python train.py --num_attention_heads=3 --head_dim=32 --vocab_size=8192 --hidden_act="tanh_gelu" --norm="layernorm" --norm_place="pre" --positions="learned+rope" --rope_fraction=1.0 --bias="all" --init_std_up=0.0324 --init_std_down=0.00458 --optimizer="muon_variant" --learning_rate=0.0116 --doc_mask=true
MLP neurons of a small language model. Each row is named by its layer, matrix (up: input weights) and neuron, and shows model dimensions 0-191. Each number is 128 + 24 x the weight over its row's rms, rounded and kept within 0 to 255. Numbers have three digits each.
Before each neuron's rows, "fires after" lists the tokens most often just before its 100 highest values on Wikipedia text that the model never trained on; "fires on" lists the tokens most often at its 100 highest values on Wikipedia text that the model never trained on.

fires after: "9", "0", "8"
fires on: "1", "8", "0", "9", "3", " "
L22.up23:106163151084132103151163105087117134106115151083125136124116177140141080141128116115142115119126168125131106130108124165154111131094131142135164114192077063122153108122104133128161138151155117096149149136147123130108117129133161137120150122140123150146147162112144098174124129115112170148140120107138156178143158084106133131165169118161107092106109100150123132090125096145192130079121136060164148139121100137160151132119097133147091121093112103145134140106138152153123122146155123105096108106136101138110150132121135159099089106129142134133115171146140120140102122127118154166

fires after: " "
fires on: "1", "2", "4", "3"
L21.up135:119113114124111170132149151098173149140080090152123129115156122136113127134125121120117095120169125156066141100157142130141160129156093133125127115127069116109124109169148103150101125101135113125120120146168086140131170142155157114128128134147158169153108101140104119110106146103144099111118160136164125137108101127132120101090092116155160115162118104178093132089129152090100101148087137147176131148061124151135117123122145140154078138115132120105069155124135124124189111171123104131140140156139144109128151120098104174133134116116123096141140104174088152106136116125131133121

fires after: ".", "–", " ", "-", "1"
fires on: "8", "1", "9", "3", "7", " C"
L21.up723:115156119120115097141133072100154125098113144153101111090099133116102123126127115163133142139096123098134109156148176140050135094161118130105145131165123140169096150136146152141115136143115113140115147115148176168138152078097120125119153106102154117150135160113187117041126130098150113125153169132122103135143135139099080128116129153148151133116115128124141137141152165105105125136117114132149153129111131099154130146105130071124123116103138101154137114097162126172126103135164140176150176117098126155152124123141115111136145100168153111121111141161162097112094122103099103123

fires after: "0", "^{", " P", " Te", "9"
fires on: "1", "2", "0", "5", "j"
L8.up50:101159135131131145114111151138090115126116183135118101133098130133146165161107134120113104133157172112110104154104139089108131135118137082151134143159076126126097125143147173133146102145157123068149104108113116094131134124128111185153153131135131109164178124118165105105163158138116097079134090157144121178141106083061121145127162147157128097103125093188110136100126149131133139144104129124097176086141158153106133095140093125125117133133126129097119158084160153119128153148115148132150129120138109118146161126120117172104143114128122109146131142146093128134092137112168116136

fires after: " ", " ("
fires on: "2", "1", "3", " took", "0"
L21.up538:098120137086124157117137140082129121122148107094145128088139135146142119144088123105145157150151170126108134129184141149121171135102157143136111141145109148117145157144107135141115158093109125132069130161120104132081089096144123142086077149171110182125127132085188116151154157138145114118175171109159135138096132149125122125106118170131120161128164139121121143132128108132146092130089125145179135102130120141075163122115121140121148105110143147147120100136122121105149098139131108168141130109148143123110186140090124152172115113100122139115118118127105087083121091100127132087

fires after: "1", " ", "0", " |", " M", "–"
fires on: "1", "9", "2", " ", "0"
L21.up232:127151139113147116144133103155129114155081137177173146083147116131153104139107135076096169153120117150118132150149124138106107174120126124123088121119121172135154136110139145123147149093103146153128102125162184161126066086120098122097110144104168146128140140117099107154142106117111126097123189150131113166143129183099093108101086163125108119151137102134139183098135127161113110160151137109148112126135136125167128103151154115094105168152137100111122104163091067106121124180105130157127148123112142134124138131097153137139136117138134096119105116145133134125100097098132108118

fires after: " ", "1", "9"
fires on: "1", "9", "tra"
L19.up658:134119198152127136114168124127121098139112114138076101123117109087135145097142102107154162122148118115072090160118089108113118115153104119147129096099147108105133179153141155128145121124135142106118131139117144154137137123114163135112164144108154140142139135159129140143088123114148071118086158137119091098114122143116137149143123119139090139159118123097136159177130140133161136132081101128144104163115123126120110109175140136082197083153148095117133112159123094107156142144151115170171142147101132123118142110122175139092167135143081125103097157087148166118110110140137137129

fires after: "\n", "–", " of"
fires on: "\n", "-", "1", " "
L8.up360:144117146138116128165118172115138141155154121170111091112117122146123117134123123130144104107129152125147101185136147141107159131167140101122136135171137120136117167112106122074083149135126112129121092130109116149077108126103151184100173145122164165148124115121145124168126105132162117091136145172124142168126101127153144120129158106094145086130156087114167110123108118145172120113139124126174107153051118142138076128104117087079152101104120175140122133110135105138118136153107152134147103125124111131163112147116151147141138100145076124103111120120083097095119146108091132144

fires after: "\n", " |", " for"
fires on: "\n", "-", " of", " many", "go"
L12.up643:116134109137092105128150180117091109139103106111088104134133178126134139142126112167169206119118130112136114145110100111137136160173125108132117162104100122137112140117142137100145137114127094125125104116118106164107148149140139112137128102125126147129127128143125126117112100174169156128125128151153139158115150139136117113160170099094116110139189135127116100165125141097156133123128124133102128100103166140105112073139116120065155129151085135153084118093146165107093146119144163148149134107098098174102119151149151068166112139112158136149165101121105112074127168125150125130

fires after: " |", " ", "|"
fires on: " ", "1", "\n", "2", " |"
L7.up559:102122103143098123126079098154105108160084124160147106078155133089114156137093141105112132074176103166115101127147152120156125126140169126111086122109099174103123126122113142116127130154173185137133111113090111147158163111129113138137169153158123128136135100096126123111140112098129120110128146143151135160169104141100134156113161148122120098140066132146137091135104118161143121167152141114094180086145100149156102104100104096149151094119113135121126138129144088140141140144121102139113172154129138110141106136146121151144137106115174147090094144138141155118103097122105143169

fires after: "\n"
fires on: "\n", ",", "-"
L7.up152:085117134148130112138128159148142153144151112137111109165131168107100130161148159129130148125140137150114128152172093082096109110145119129126113139212146150115098160113114131114105125176137109117142125144113115151129095141125167120167157126142142115078108064151096113140111144126136123134124128109142159148133124101120126070102114115164124128121113124102154139138101091096145118118153097097136096172095158094138115122087091150076199118081160161101137128134150148119107104125117148128128113174111093143119136095099137149093072169142126105122133116123148134139139140138118139126